Part of a small language model's weights.
Size: 21 layers, width 160, 5 heads of 32 (1 for keys and values), MLP 448 SwiGLU, vocabulary 2258, 6.19M parameters.
Training: a variant of Muon for these matrices, 216M tokens, 6598 steps.
MLP neurons of a small language model. Each row is named by its layer, matrix (gate and up: input weights) and neuron, and shows model dimensions 0-159. Each number is 128 + 32 x the weight over its row's rms, rounded and kept within 0 to 255. Numbers have three digits each. A neuron's up and down rows have the sign that makes its largest values positive.
After each neuron's rows, "fires in" lists the words (lower case) most often at its 100 highest values on Wikipedia text that the model never trained on. A number after a token or word is its count.

L16.gate114:120150149088076122143117112154167093105165144090120097134104130168159107155137129120133068146166137086143064144101162132159101064145078175105132107078129098149115137144080088147109105178155156107158056076066093131173138121088157133143123128119137138102106051109092124097148155083040109072125096123110088054132106170145139177161126129109126167141141139131073114115145106146163189160178172199148176170149124096151111175104154109108099133122181163169151152073106136098156139143096155
L16.up114:137108054117134140185168133085167119118117113167127158163142129095075162096101159097116138127086141136136123102192107172164117105156129114121155060119149120113119173182158144092104152100092127144087178138124137166172120145059104178092058143141120096141158135142118125198114149124215140160184120105178153130140184145163123091119153155122106141112088165053101142143195170183047164114116097174129114180126139112163116148137103088169139109074105127115103161172114117163165097158139115
fires in: "while" 17, "and" 17, "then" 13, "now" 4, "additionally" 4

L4.gate126:064114067131115152115076155159083151186156072123115165084110127131059140105149113119132166145135166159162082095166111123099114117141092125149103125115131210120202140121156085050122147129080087129130091130085144079124120168157095179112175101119123120117141147124105114096135137098149145162136144131160164169140142102232116136125103101110178145107189117096138096143144077126139067064147156095165104124094154073128104161150102140069149130126172055155085111102118106133136149130175085
L4.up126:096060091143077117162124183134140111136091102093164048126136131133109152120124106107130109134138136070131184130193156139108097133127138069126119154129153119144143163156132083103102151103156107136070131151111113121152204111159141130150102051140075137133152081097095091133114079124114117132139183040097105176144081145158137041162155171117085168047147132165149126111145167116119123135094125115077144186150129128132110129147119111111130062152131082091173166051143129125082078102105113
fires in: "not" 55, "professional" 9, "may" 8, "women" 8, "noted" 4

L2.gate409:118099166124128098135101096145106093174100070110161087115151180128097148150158102100182086138164157164124152100138097166134129144122163113151100123161117149144116138199148086092109129160093117124082107154131110089184091097107185080180079196120083126137186101134085163093210117094139137138133170083125139183095117182159158172131130141100137140069108158110183198199094134153145162143170093073149097148148117165177143142096075122189099102112138145117158082123136096135136124157122150
L2.up409:069066139137180116152066061158145112168077119137187093111158119142040171113144143121085107161145148188145191154139094087161123118145138139136098147135131116131091144186103143100090144158094138116073129134101154107168118102111156072128088174138114081138142072085138125073132127112107172141121145043131083159129073093174151104127140172105144190100110103159172143199109117168168179176169134122150120133120136068140133176129093177140120128092130135139144118098118114099109148164171151
fires in: "not" 44, "still" 14, "also" 10, "now" 8, "noted" 6, "t" 4

L3.gate358:166219087091133106131074099071127167126137134160157058125113159163176088106111178152131072169194105097104081131123137128131082128139122109151183139121101186088149125168170113168095176119092149101152180154106081191127078135168142165134133121137082161132153142215113114180078129078063130105124135086098188154036137116097125141149084119138111126159153125146151067143130115156120141123122174128176125120137104106142120098160148151118116165128134125121129130134083079154153106150155087
L3.up358:132147088140128112153124177131064140149163133128170139111102116094127126103129141080139151105142124141111127048127084176127133132121118102151145114116112134102144163127158126099172092112019103116162103092123063096148090109100161130139088155131115145156111088173162139110169140094131157104163159098084155165098134168094079159126128113087128139159102159135211064154097084152151135105144154138095141182138102099102153187145176232128208124116112121077195116117102162106136157135211121
fires in: "against" 41, "between" 31, "allowed" 9, "support" 5, "allowing" 4

L3.gate303:084163165168106103134193120098121126125133111148123165147174176116139105134159164094156101105179157078167175185140150083122121183097107083136142180150090123106098141135129051114125129146099108131217133161133118126154195216113189113134150152126165084151088136159150118109133116131097168098116075135140158093065134138106133163136173104133155124087135098163123136145112104144158132153111100179122130120174182184161119224071111150111174143130136193125105117090167118125107149084093156
L3.up303:155123130120074118113124142175119147195160132162135109134138108093109136154126132095161164152087109136042118137166086184130091191145088147163165137130155138042161175090142098080159112132073119117125095095157150101119129119164115133112193112114133157107165088131172115108116153100113122106174162148090103158074172076183168111135139169167117150116085118135198120133116066149061107128029122142105110126100124141130120096107111110161085217136095123104121126147090164158109176103147080
fires in: "republican" 29, "with" 7, "significance" 5, "mexican" 5, "parish" 5, "spanish" 5

L9.gate36:124122149158132131086190116082154137097124152158129196152102088084159134132132120188114108108149134098152095138094165139200116160093145112187136123098149172125129113160105121093098128115141202125135116122103102121174114204156103102173083089189158156148168158160145101121140140166135120141165106141147161110108080076191160130165113177134125210090146142156081130136121152123095102096126142044124117100190101116088124139138140110177136143167081156076110114075192069074131135136132072
L9.up36:128112166011099163104134110134140127088133122111067090125127133112112085120168104162148134133160140203137101129171065140133132080165067095112126137093111134075102064185121159127106140142111132160078143166060119148140082164110113137169168125142088174147109125110091101177105137124150103155116135107115167119129103113187108128119188173072142103138156088134169102108147131127139108085117086117098100065121144198131099138156108109136070114161130065116062101144185164087110136139178168
fires in: "him" 30, "her" 16, "them" 13, "it" 13, "himself" 4, "there" 4

L12.gate226:094188057131103086116054126173134113110120143128145141100148096195138152156061167134104073140107132104095177159131113136164084137133172127090092120187164168160113133142148126130191100125128143110083103134082084205077103121117126101091138103177160105142170098067079074105162080140157020077119106160095166110086133132110132113150128158123138093135093084079089119165128162115110167121113101129123087160114132108144140109139160128085143132125127187133112145165142108155115065079137145
L12.up226:154189153131117092146117110097153128135093114155125175068118094117127088102082113090083136049118155121161088107144111128157123124129108149075168149161160101147104068179094126188088074188074122123093107178109123158149153155145139148151132145171107137129171149130146124182111181161103073121109176102177168122065141145083089102106161136132124129076218129127116125130115146134125185189104084165130137104110161106157105128139098087037146121114094191110162084148128122101138088130089096
fires in: "1st" 11, "third" 10, "second" 10, "2nd" 8, "3rd" 7, "first" 6

L6.gate347:114122095159164143130146135166144154111049128155136075109154134088161178116151138177204185112151134153093105157143183150091120114134157125153082178171147081169158134136117122075187134165146152189162114089153170093107152137096124098118092164105178126138202135101152094150184089092153140120132081124155099131134146107110139124129094093104121156139122105104090087161104135124044132147110132126142128124150173083174132082147069100125168134156101088090099115128163049163114187085114198
L6.up347:142158101180130105101120110172137123129134128120128092151143103141152116132151111171103123144122149120135152140105079161111147090114114102185169122130111134174125181149105157125143161184151167101162126077088142188067173057072098100119141154147085117133177144100090119188146126152182151128144079154112099081126106144121107109096186111094152101123099168148096080088158197068089150129120129092155116112192140103129143155208111128102126161163113109061090108190223143185081169105116128
fires in: "been" 27, "being" 26, "was" 23, "were" 18, "be" 5

L16.gate302:111103142143116071135150142137145162050166139087137073101165155100111098162132138097154162118183100172116137133081094197117152132173152176120166135166095122157156175152121123133139145105154132183130189121141151105139081089093152165103148161175138185119082120152087141179164078152132203077121087149131108107085088181148130104146168159151101137073149164097178148118172120104128128176118136159115116187157138124141133074145097151098122123105229109142084072160176131137154139164145150
L16.up302:104106192119140132129070143108121131100090069150097107158153144169129136121131156160149142107085123183124105103099142122087122165072162098164140083148128135088151097067127104136190126119128159134087034129097121133139133150121136122137167162081076099113098056095067086153140109120072118174132128111128115099095155174123123147108131051048152089122119141161162155116125116119134156075075102099157118090121142094056122116161089140115123072100133099104050138143215101164146104160117101
fires in: "and" 46, "which" 31, "but" 11, "meaning" 4

L5.gate205:140102089061113120085138131144156116139129141145147063166141157105110090101083104169045141084141116201146108148082127092116100087144154100110140127119128172106179150156147068162107158064151106131135187090170126098143110138108118145118160066120119164152116160135125181079197162100160172131121141198068093148123119172140109130112137150136138101117135094102136115094121184129195103171160156197147102114141104140111129125163142137149065094145175105132159160146202171154183137132090078
L5.up205:090104142127152126101159033108161137144103153135087098150176171120145056115098091042109090140132124077153125114116099122076138080193113131104172117165148137133126110147139126149072125160181143133087139166112133090132158158193140099151113122160153118110149149145122139102102153056166104067112052160080082149146134179085100129117065112133120155071156098131085082145118122156138133148165126195091121082096117123118108112142143111103083148150099061175145112170112123132131196169092130
fires in: "de" 44, "signed" 9, "degree" 8, "dead" 7, "deal" 5, "dehydrogenase" 4

L8.gate336:097115118181106128145198088112157136146185133111134121102117091072124119074167134157085157185089110101188101148120152148131117127133141117148165150101097151076040133139142113156120166143089144134144145091176170134135120136143126162142106021147128155144126112147096103116142120194176122156168123113199178150088140116108159148154092138162133145086112104139169096064083129120187120101220094094163111083088119135163197108127145112162169108125109102111132115079153096127157115178163091
L8.up336:124119151160119166089108122102149080114140161142083127124123114122119084108131122096115217176133119144175145141081178143102125108074147111180097091130086113079106125102066110100158160163148168024109134100150115148134178136155149121122111106122107171117165087088153075114117150129163124106071116091164146158143181127182151156137115106146133150138133138087091149138239140165107152126076088152082114069112137161103136156137122061135137167175164130135144134115125068102143133119151227
fires in: "her" 22, "him" 18, "it" 13, "this" 9, "them" 7

L5.gate140:132157180053157103192132139139136127087100095128144034166103135129139123153112062144105102080113154141109145136121112088125127148108122094078145142131132159137148133112144120129115158124135137113149122190135078141120143173151118146101152168123147096115140146213080164073088121142165112135143129144060188117174088121142147112112103124098198150124114123119179113082089162121131008123138156130103100166154105091111113173141175115102125083201034115116168086119141100144113176095119136
L5.up140:119156150131125113063163087112168159151102133162169136106086072156128134145168074116078160135108150072122127149102147090164135147101097141173126133149100124142103149145129170115125146151108119080138150174109155102141122162115080133127118105135144181107176120189117143082108136083160052173119155101120121089072117100093132167087101134136136151063106080140089082105097135116103104101045093123157146115134140185114155147098202135122103123096145166111121152167087097071138192239122065
fires in: "de" 44, "lieutenant" 7, "dead" 5, "degree" 5

L6.gate211:134140162146174166116113112148098106143164136132108129108127111096161189109172122091210111134104090159118128078118111199140091194140151108151153151120141106138157093141050139068133151112116150128117148125096118064080137159153157158099134091111150152141085146123114133131088066140177159135108173137146123083121227132065124133154156104092103126078109149136154185077172178126141080145090112130086143065124178141145190136105110159073123152109111067122095136187152133206140133140129142
L6.up211:120112161133093108147131181114089099195137113115136113088103162115151159151096114086132109147195095154121081126138082100091107228156065130119186133081111146148115112119090094083150100095116149149190131136166178127141098154119130088127179095129104143197143142093174137147179126167173176107101158104092176098113051127165132136135078146152112099116145137116128082133126112192102102173143120127109130173156098105124182084120137070155118168046147133155139140144130139165062119145154187
fires in: "republican" 19, "spanish" 13, "secretary" 9, "polish" 6, "league" 5

L15.gate48:101117232109142124179133100127161147132148129103129096110103168134133127078143131143151133104148187136142094104095133141088162190127158173145146086143037072125072129133159212109144152121140125133117118122121169140128103110134165166166123139145175178137155125116130172190122182099141135133079082126146111157136120085157163101199157107100109062070083142168105120165158177089104168148133173157084118167084163140161160116153147150106101148190090158098143112131140099135152193162175148
L15.up48:132133126083082114139146136130114078126161176198126160140188104129093155086148150147140145193150125138120178093096051107134178142125112176211166107111104141139126188144168114091138106145180118202122088149127109148041129097128125126129098153071147100141102072133084158122138121099059093157091057177171153147140125088158117120189171102151182161098144117122107135110114141122093132141129103128137152126090163148123113108148136068183140162122111095131088162056135184111124142171125123
fires in: "it" 37, "she" 18, "he" 12, "that" 12, "this" 6

L2.gate266:110135123156147135169069128100099174112118144145083141176140104117156110138133129175160060144093133085105180152136077094141118190094165156096081182168143107098160159193222148095149124118110142073127118129137096127136132130119127084073111176121152069132124116162084116159076113073157091127136095144176093149123149104111147132127091159077122133112162133089157157168116114204123121128135144132125100123114070078158158083149086107157162142092067133159162112068129089136109226162123136
L2.up266:160090155099073095128127128085182137157119160176143127079113162080104144089142176169122117163128137063155109078166116180141114101133149152137154197148118199156116127129146068097204204087177129154129111162165120124139168143061117085072142081126183126147101099153141148139120119105111131153120045126124165110167131148118140110155119111173115110126081160081127102125099108130124168137112140122060085118122107151182128116094100108108204124114062119106164146128085079198111138139139113
fires in: "his" 87, "army" 7

L3.gate184:143099120165126193090176120134150125120119138127134112108135159058124150103100088120102158149101145138140062072142084164143148110183138185083117162150106135158146114127121119183166085120080070133126067183097154146208091134090125139195122057104138171159111174116088104177116162107101118107128119129123117105142164143127165122164081137111126158124127191059139125104045137113146149131095088157180100142105090133133124111157125121171145131142109126098119131181062076130096144213154175
L3.up184:168112102136084171144174076124038145108112112129107167154100133151125115127108222064112149127134127058094150105112139152074136134140179146128117109144102131194154131147110103100145160095135100186227124173120102163093150133117141102112137130121123083118155127071176050114172107148123116133108077080120129143131133153172112107110109092137088122118119101124081093109156140092097114132104115181112099113166096171132119114118138056179119067119092063130147120066161109092093151165095176
fires in: "he" 39, "she" 36, "heavy" 4

L8.gate227:124135129079181156138104135131184104079081131081169139100126073176169134099140126104134116178149163083101061121167159073146084098118131124117133179152171156132121131132074141133091102086102129124110092045173100133110103078119100116129108118193112124111155130049107133141062100112106156132099140140140122124066149136134122144172118166150101162126204185120146108148129161125082146130133142157188148142115058149079093132137118170153136126175070127104132127153135102152161120026153072
L8.up227:181068096133118102132125162097161126163178047121109150121066106137155148107111189126067084187116136112104105119174131164147127123104116066126137127149161097170120085135149119123108159132136148069144082120168193176118164153152123112160126161099169121142151143124129072112055151114113101106153127098071121141152097071098104110092112172120131124159160105079055137080064132135099155144161057187152189120142128133149134121119156082143084098142167120193120135167147107125175116170177134
fires in: "1" 21, "third" 15, "1st" 12, "3rd" 8, "2nd" 7, "second" 6

L8.gate393:099113115111143099148138069098116084125116060198117105133187108110168087179125121149110118119104205110140132120160128125115112077076165130127109163158087147173158119101069136169124130110144140143091119098065068101154108143145159132147055143127142139121132126069128072152100058141127138162168152131104164176111166115141126174128148072136086115066110154132174117129130135114102088151125120165056193128212070134154124130135136083122138144113130189138135112085088156087097178124082075
L8.up393:194103153140152151183080179123148085099148100142083129149130137113106118114100139159121170117158158162095090128135113092157142087128092142103118118115060110086156102107098109119120052097115163167145141111080096180115132043193104085115129154187126154140119131125112160150106137144179121131143076089130113215065160094095090138095077143112139103139087095151166138104128117120133085137117106141149093119221142176144109152156134077084102142103156143219126152085181095156127165131106099
fires in: "but" 23, "high" 9, "network" 6, "alternate" 5, "yet" 5, "netherlands" 4

L3.gate92:084089176168097146168131049163164166110094153127129143129128095083153160149116162171132130158136154073078154100139098121184142142087124116093168129117099101153099121112099131122159102154113156170148089128122155149168133120083160127111123169119163180095144107210132089108191149160135152100084121101150133165144204102158152086104098128134124092158057140128137185186200166087134141130077098151167119071144165138115156145196169145143123123183117062124130158121145137143126154151058167
L3.up92:107140150106138089126118055141175117079087138127131152119175131079127186142145160127152135117095102103083168061116068090190162129132155149138139146148137147114098074123184126088155127106129129197195141180108137134129153099116118103109130162180144127154159131111106147161125165102105144145103101107123082150050158146153132108119116100141082180179108182142108086125123123158206120084105097166074119093131201109109111151146096125194167114149107049141164162120107127128157190071081146
fires in: "would" 36, "can" 15, "will" 12, "should" 8, "could" 6, "they" 6

L2.gate410:109162067180162112090136116149083121109148088152128118119096060129104080094132101075149180140109142099095083109146157101113171133065161098125191162176146151178070138158144122129130099116120098118164122184136154138110221107111150219137098140133106142136124071127112110183115117158163117131145092130079132150162201153112156094110176157090120110111184110172112145170142119104128155142151159113170166110104117134124099170152118126172114198091092161114162193119143181089141097139074117
L2.up410:134134137163163119132146074144120070151181049130185178148174110098108133099140088135120142063112155134126135139097124146128118118060203095112078127086175115155192147107082119129122084180090100126109044207111123041142120119110121182127119094169151104151127104025115099135129110123104139146156152149139144076143112121125136155125187122171086102187091098115157124150158157133136078060158091134141100154128153132150145122098131151154086162159130098169129135140122179105118097125142126
fires in: "la" 18, "david" 9, "madonna" 9, "launched" 5, "launch" 5, "steven" 4

L2.gate101:134156112130098151118111104133120168095094127122105147150137153128126108123206130126169131108091119072127125130112130150134125069108189175170100128114128116139159137098085124098140059149151168145149157139123238138095153140074150116083152157119139071180167163142147156130091093089147168142088111132188127094128212114100108122148146135049099121124141099068189093096192099096135162175134128194086096088116143122106157111170156088133118125125177131131095135147226104078128119142109098
L2.up101:108151090141162147119100109148170111087110110114097107150197126125111106082160149100122120084185084104098070136136095173143046113130087074113184118118102104121142110151116060164133122152173098132160129114079163146183153123118158166058157125051101116130091172113143093129178107124146165075186158066143139102155155126121098077093160076070134103122130138086158090134106166119149125116064173125125088096119114122121143112146137113089153092167150110091128170129189125208155093139092124
fires in: "being" 37, "were" 20, "classic" 7, "class" 4, "classification" 4, "for" 4

L12.gate405:147154121174168124166099106105101115102132096179126116168128016124134103151129167168105145067119167101119198121151134083145123108091120100176158124179106152141112131124048131136096154151088092155141161109086132107105145185118115129097133133131127109128175136172134112143125092082171199155113095156128077160091197152094165142135167135135069104122135127144096151128111157141076087058171078103098166164102144076114205141150066065162106130145152148136093147125108152142129165135117083
L12.up405:133213116114167129138130144139147108068166145164088142132173113128150082136163149156095101103160111131139148114095174116096098152117105138159172141156079091211118140076102166116156078095109080190129149125124089144122159126124144138101142173176137100128126091106123099108112107059124136135043112147107063101131169167147142097157076078161142130091151106050106129176122154076140136143124162144120135179183163107126170069109105111129119138186149160082078121089166126114116137053126187
fires in: "of" 15, "young" 9, "total" 7, "league" 7, "played" 7, "player" 6

L15.gate373:165115114130097135127159091119082103124107144137163137134181133149150137176131162128161131101126122184154079074133104122133171118124097160120138123140163069081148139160138159118108200140113107133153029103137078133133103162120126144086085143103151148098150146084117146162123132109098125087088118196127102060102175098099182138124093124081118158117168090170168036164112098128112171157182123084129112077200066095155101070100155100073132113150168161116112095167168106160110134095089148
L15.up373:141151159102158153121162097173137076090113138168126162126194112115185178125194148131121128088186188084147128151142127154091123083130059119106114140120101110120135153159102134156124084158153123064084134176146151123148128090142159168099182053173115114157137070143090121135122134107150147100144133062121164159155123078125110137136138082074136156134067149079105156162163082064075094049103096193091138199167116128163103118122159125101168107112132130151111126147149158132094074121119138
fires in: "and" 90

L16.gate194:129143079101121108121103128128057142169170120181131146188096104125106077134104113148145132115118207093190071121188133142052125167149133116125135158114154145077178116102114160140116149180108107085154084102185174102150123137131149154106139117139149180099146176127110142124171133116116114105118091074138067085100125190107116161100113102134145118139138126159093163128142080151109149101210153123120100167127171136174137158176066128146184136069149121068106149174117158172166212137113119
L16.up194:162166129151146117150236085120177115169115158113083156163074098121123163145162079143153110140082182106133161164124158152133153147149119129083109166147185146091132187233109074180052132144165171145111140189171116151180114128117155119084152125155073145139117126072140159132106120122106118141087123118094123157156198126093104125103088178099110135094117125154123103114161093136116088140144142139146148182111123108136078123090103086151130112139095135095147122132109052115138085065147095
fires in: "the" 22, "for" 9, "and" 8, "to" 8, "by" 6, "of" 6

L12.gate141:135063189140124217101133182100060129107099127149117107114133183101060131141094115115164133116092120184128107078047103079104091142125103136134132151171104127182162114131124122141150145106089112105148092125063161149087090162065127145127115142114098116113093118138119128137119085094158116147064117162114105112188042068107078132182129115140124087150099171125190139180164118130119106172135165134167136148113133067173089147145121137110170153134153171072145112089180138114145153117162138
L12.up141:149096149127141122083109119115118100131157119142124112123143116123066121148160133133184144134108154114057108153086111138147135131072116154108134069117142129156123111156132121120147159177131132149088175094091167119110087182131134133127117139105134114136152147138107184056066093158080083150148086171125071122147111049139127118085121090097167093171069069106124157044164088119130120070104138094078120145088118146153114168194088186110175131093087095136119150138197130098071109177111052
fires in: "they" 20, "she" 19, "it" 15, "was" 8, "judge" 4, "he" 4

L4.gate331:120188160142110163157118133107141138083090091106154072107138126134156110096158136073169133113143125148145187197131084171147170107157065093128163134139124163175133148106116179130101138141157197121179069118120104153128158092184105120116145123096169140109128076154134149130107057112095143129148127184093201100119125079049133130168105135095117151135154135116173155113172115106142107121102130104167170134153073137081080104078141180042152118089168108155155139099128138069142151112187170
L4.up331:139096131190158113134121231140091147148140072125140150138135187136200164082103122103115155126102115124110155151132080090135166144081122108058135181110090125097107145119116157107172088139164156183165100136151130133204079117135146148129134142161117185124152139150109133129137096137157100150152137048103191081137117141109148144126148126162124178123157140126111102065094141149147111169089113061121171110134150096091180107092150154166133133025149182112101166152080097150154125088086129
fires in: "company" 19, "companies" 9, "composition" 9, "computer" 6, "competition" 5, "compared" 4

L5.gate123:086105224146104155082129112134110136164118169174111137154156097158121167166144194099087165126122142131160078095112141137159126137140165171107122155099111102134135154122091086111155146107173212125154142106106148136113161120157100122134128104137187129158109162096123100141107086165086119141066158120083133134176141109162106083185172160099110123146059160150140104133203113108132086168104101106146149075113179138135144160105134199086113106080075103014105145131146135147096108142119071
L5.up123:095132076068105118115111094160078157060140134127121105162137046160135128137140137167125139140101114111159121123086135107201180098091101197139095166146130084129148131089108198148147140163133148104149134116150142118172136161089144150095092141113159174107141116154134100145103137113111110152129154117123093162162188181146065166099174084144117118171142163143187145114122137170091127180116156101121158095132095176163083081154107075133147186106134116106058054089130063171116095086121179
fires in: "business" 15, "line" 14, "united" 13, "service" 7, "businessman" 4

L4.gate368:151156063135103127156153090115129144144162166170104184150164112087170083081095146181124167151105167113094115097116129100094035179151138109141092189184122141170168070189211161124117089098134127126159135112135081146172163130108135101106150126107144118121117077104124109147119124155123158134080137119114110102124132158120106132191125095137063152099097111103110087169100037078124125115112113114178132146129165148154163126170106110188156152107157133174110130197104127103072147104160180
L4.up368:121127129104095119103154132148120129123146144198160189092063085137149114108162153086160158144096094108186100127132135111105077119160152169143155172090174158115132153160162090109137134112109201124145106147069106122121127149050075082113150085106140162087054107088151152150136109138123114101153163127152137119130125141211115197138136134088134130144143123048096112116148120072124080100096117162159129087115082147118147110143070163095126118131150142178135095115214034091102140161122095
fires in: "his" 97

L2.gate400:104195173094116109144109180065137135145111129171099117083163135175150088114096141159129116162150144135147130120139108109177119157118090135115131098169072174159120119110119063113122058122096164146130163113139148028148096092112121114139178139114107181180068119118111122124148079133113129099125130102158121143081158101166161144170065117150151163141160162096161122174173165180069112115190130131107129115142154135029059125181106128113143144153102110117130151080147162129167102083064153
L2.up400:129170168147175156136088164106125122183129114127085132124174161110152114130122120129119143138092155116128143094169137132181164162117130142196136135190094120201124132092175111095105101117124170202192181133089143080126100107173105156130125108144168162142105155152098123145123113123125109113098134104177145162080149150187098090129139178147105205152157153121151115085169143112087133127143192158079096125126182120063031151122135144143137175078087118066128134138106108161110097086063077
fires in: "can" 24, "would" 18, "may" 10, "canvas" 8, "could" 8

L12.gate181:177160144106133161152178085155109098136076134134161124169082136130078114098095088083115106119128124112170144147084162124105074128140155135117177121098109147147120131088078156162137117158099084100179067148150102155134091172087175125140187116093183147138119126101122211100136180145072063112101125170107139141182150083171119147151149124108104150160092144150082109150146121043048149156176090188204135156159150139130075135131144139118166109081119150132124146139160107193145146155133136
L12.up181:147069142134129149171185102136141114118137102160151098150144150091090166129073092085147122067190086054116150135108169154129173167149173145105144118073070103079084080121095138113123086118118084095139115117146141174149113114116169107140132118089177159135118158114150221176180156103082131105115200133109116169143132097177150108139152186080113177134104120112107102181168141147162192169136111145147076104167151137152093153145100117122191085095139119113153110078127119189157128124095129
fires in: "has" 38, "continued" 13, "have" 8, "continues" 6, "had" 6, "evening" 4

L2.gate272:146184111130114173088135154127142126153125136137125098099072098146137113124076116109126176149147137092191136129129110149107153120127118167132129127116138157089152166107135145123067060108127152158092099166080130120121156132125143129184173115178111108085108126130034163112108087139144137148075128171131147125170174181032155170149119152108146148135129157208131116077083137088174175151123110138145123157128176188170114080170177218166107131071175176143156092153131152072154136155124132
L2.up272:152128127116129158127124181157130154132139159181096140145161172130107121161118112176115113114122154127151114113173131160099147061142106179153146155074063120045171145079134140140036058103159124160067110150090175100135126149072092151112190120213100126132114162135100103131064147099171160139085108162149134127135157165118127162158125122115129142127145119158150111104143139135144200125167118133174109182127203146179093086120153206168128114114170156074137120145109122115140161078090152
fires in: "2007" 20, "2009" 19, "2008" 12, "2010" 11, "2014" 10, "2019" 9

L2.gate255:104166097141143052129175124136162159119144119118119151117201124139116236133084122071139165116130069091124156078137129077167100121140154155155103124114142130160151165151038114104133118143134139122144120151140194166106157151086150137117118153181168169189116119120114110146139126076135112137107070125088119074114133087144144187136106143149031172058152087145113128205122076115125109144147139091152119165168137075110154090132102154160149134106120157122124133110085169151074074119124141
L2.up255:134158134120095077174130100136135132046144094126165076140180105109156172083170138093111155130136050127098131086161132114155079125142164126124113140165111127101146161157116099104149158168094098144114075116142118096151155132143131119085084184119150103146130116117119064163148107053122130103145121095138117088098085064176158174084166097152063143094166120146159167188176105106141144091125137049102111184135160112141118090101136124197130120133109147152112137110065147109079072138071187
fires in: "also" 51, "la" 18, "launch" 5, "launched" 5, "fra" 4

L8.gate345:121150107099151077169122154127126119061201097082127150171110074101132136100072126099176149115135106185143101158111078114183176102073086180113135134127061134089133184094147182125119113153156117165094124095128164131065118122159081166168153102132161179099116058125164116133108169129136152104139124165135141139141072148109187146142109125086138121124142089114127181067084127157176132103088135144113182151092163116128087133125174168158132149113099175193065093187095165125154121127134131
L8.up345:123162110141100099169159201105104193149156197104139136123101107126167114116108082127129104117141146171120142159139119131120148151080136150103096189171144143168105125154119178150127140057085126155125091161023173162108123091120160133146155138088141141159133143086060113104122189091144146097076140139076104149110153169191207109126123185091170120172135081136113151149103109077149131124142119101105094172086151093146142122169133142113188161100095097080113131163109125167114097181143071
fires in: "2007" 15, "2009" 8, "2014" 8, "2008" 8, "2005" 6, "2020" 6

L3.gate318:140109071080130160109123123154158110124113092111146151123129103156079149186114138112073146116153086098160173085176159155148159183104102111117175106130120121111122148125151123100149140140170135100130118153126162108112158107134105096089117193116182099118191069138172119145153092114063086117134151164162071168115171112229122140086194112129070165118119080143077128145100109071132121168153129126137063114157135147125122051091075133118139145121127158096207127130086096138074117179072123
L3.up318:159090158140164152140169169137137108075100209127148101101126169080147156065136116126130100141144123112126109113149108145134081131089097114107106144153135150151133155155075174096135093156090049095150091139082141175182182132140162168154152136143214114148127168039122192142147120178142131171155154152133185180172138104116122114139151145156212157156115149132105104116181130141122124135135129149135135167172135115120109162187145158102105179125126190136114134080147155117099192107073186
fires in: "has" 37, "had" 26, "have" 22

L13.gate149:110066105198089128080100156183116107114160128129166170188122141095154121189124117110154122167160154143187148123109088186111174135171123106133104177166163100122142103092117122174143121166124113124128138120157074117141107121164144120146093097100043119119179150091139063164128197127085167101186133152098145110137179175138122125190135097127106131092145155196203079120125149194084117084137145151117113118116128070123143082101152137158156089150152111132138114114121143105177182090076103
L13.up149:102137087073127125146135169124126113134079102153122160170090104092156144138122163165169094204170157153127100192160146123150104113091095072082167121111111099122125178145167175129114150181138136157137100079127172097116099155129124144130127127156101116174171068071100138161174139176139147129139129196072175123142096155137093183092158105134128130115119118121191145152143183170144168092155116124120152163120090070192142145153103075118122108203159164055128188081097104157082117124106152
fires in: "and" 86

L10.gate290:182118143111064178097096155199123134081108157142126067112130127127155160162135135120112136110125152175091088096130136121190094173101148135124114155150158118133134155141126130112201120117138115115202056142127129070160187153073114169152099143146128167114107151104113088114136098130129144133070140164126166143157148124173116198123156113100086135194190125056187187112124140090084101169153120135151103152167042118144202184149089121130118137163152084119125148132132087142134145088134083
L10.up290:107135093151105141185198142116085145183185052099129086133074127132176168167137195177095105150102115145101156059136081122157078102118064118118142108141146155102110145153151121142142124175144098191109120127094146114080100073069097111149120132096216148098132159108115151127158105084118157134123093125130115134116185155103134083137151077083062107157076152137111164106114158135141105130086115103095133149096130140092164187072138117115056138104090112086111160116123133159115153070105120
fires in: "district" 22, "group" 17, "town" 17, "township" 5, "population" 4, "station" 4

L2.gate159:144137170132149118126127134165152069103104123095146191120101123099149112100111077165210117160102128170153119117162139098102113118113098069101196092114156119099113183106070146116143088071160161138152171125151200158145120117103097166121121136091115086087063083114155089141115140167129109074114160123090165094124158177151118138161075127151101128125128101140145151132166125129100117151089165094200141176078179144142136143117099162187198164104185134140164219095166164129124169126134114
L2.up159:119124158192154133134089134131140135068150084096122105105128147175180090146166125117100180061143134100197115168123095147114127168099107048141111169151093083119095158131175126147082134062100156160147109148152067159101052129169144177105092178195134098101125145106168117125109055151086129103124163136125136129165105076151188101123126132110132125104166155094146112127129137100084089210114147153125140110146100122111187094093087109058107109131168076103132094112122170149138120151108167
fires in: "company" 19, "however" 11, "composition" 9, "companies" 9, "computer" 6

L2.gate158:137154131115114178137119032101167107139134098103127141121116116149136150090164144080127126087154154129105130128096170122151152117158122122172133078093086118150087148072090137121104083146126076121102136179143114128153183140075138074118136124119088160120144100170127172098146122144177070179105190163169155117133160096098131134080143088068166119144161130093095104152128158142142167099223105099089174148161163167170152191099173099179143120176138094190145154186171129121095090130179156
L2.up158:141106117148133152146101209182161105138133103175163110113147144103093129051203120120180091143134140126115110100152113130157103127143137188097143143180149139138098112228096022159127112153122109106136068154118154114118140118146110130094101124116153113142108102165071096059095101154154146110129081111044126164126151130159129117175146102137127123092162139121165056196102122122121124105093081127155112077112141113108125138141111187034157122116070129131150142116153145159130113126162182
fires in: "held" 20, "0" 19, "located" 17, "won" 8, "eventually" 6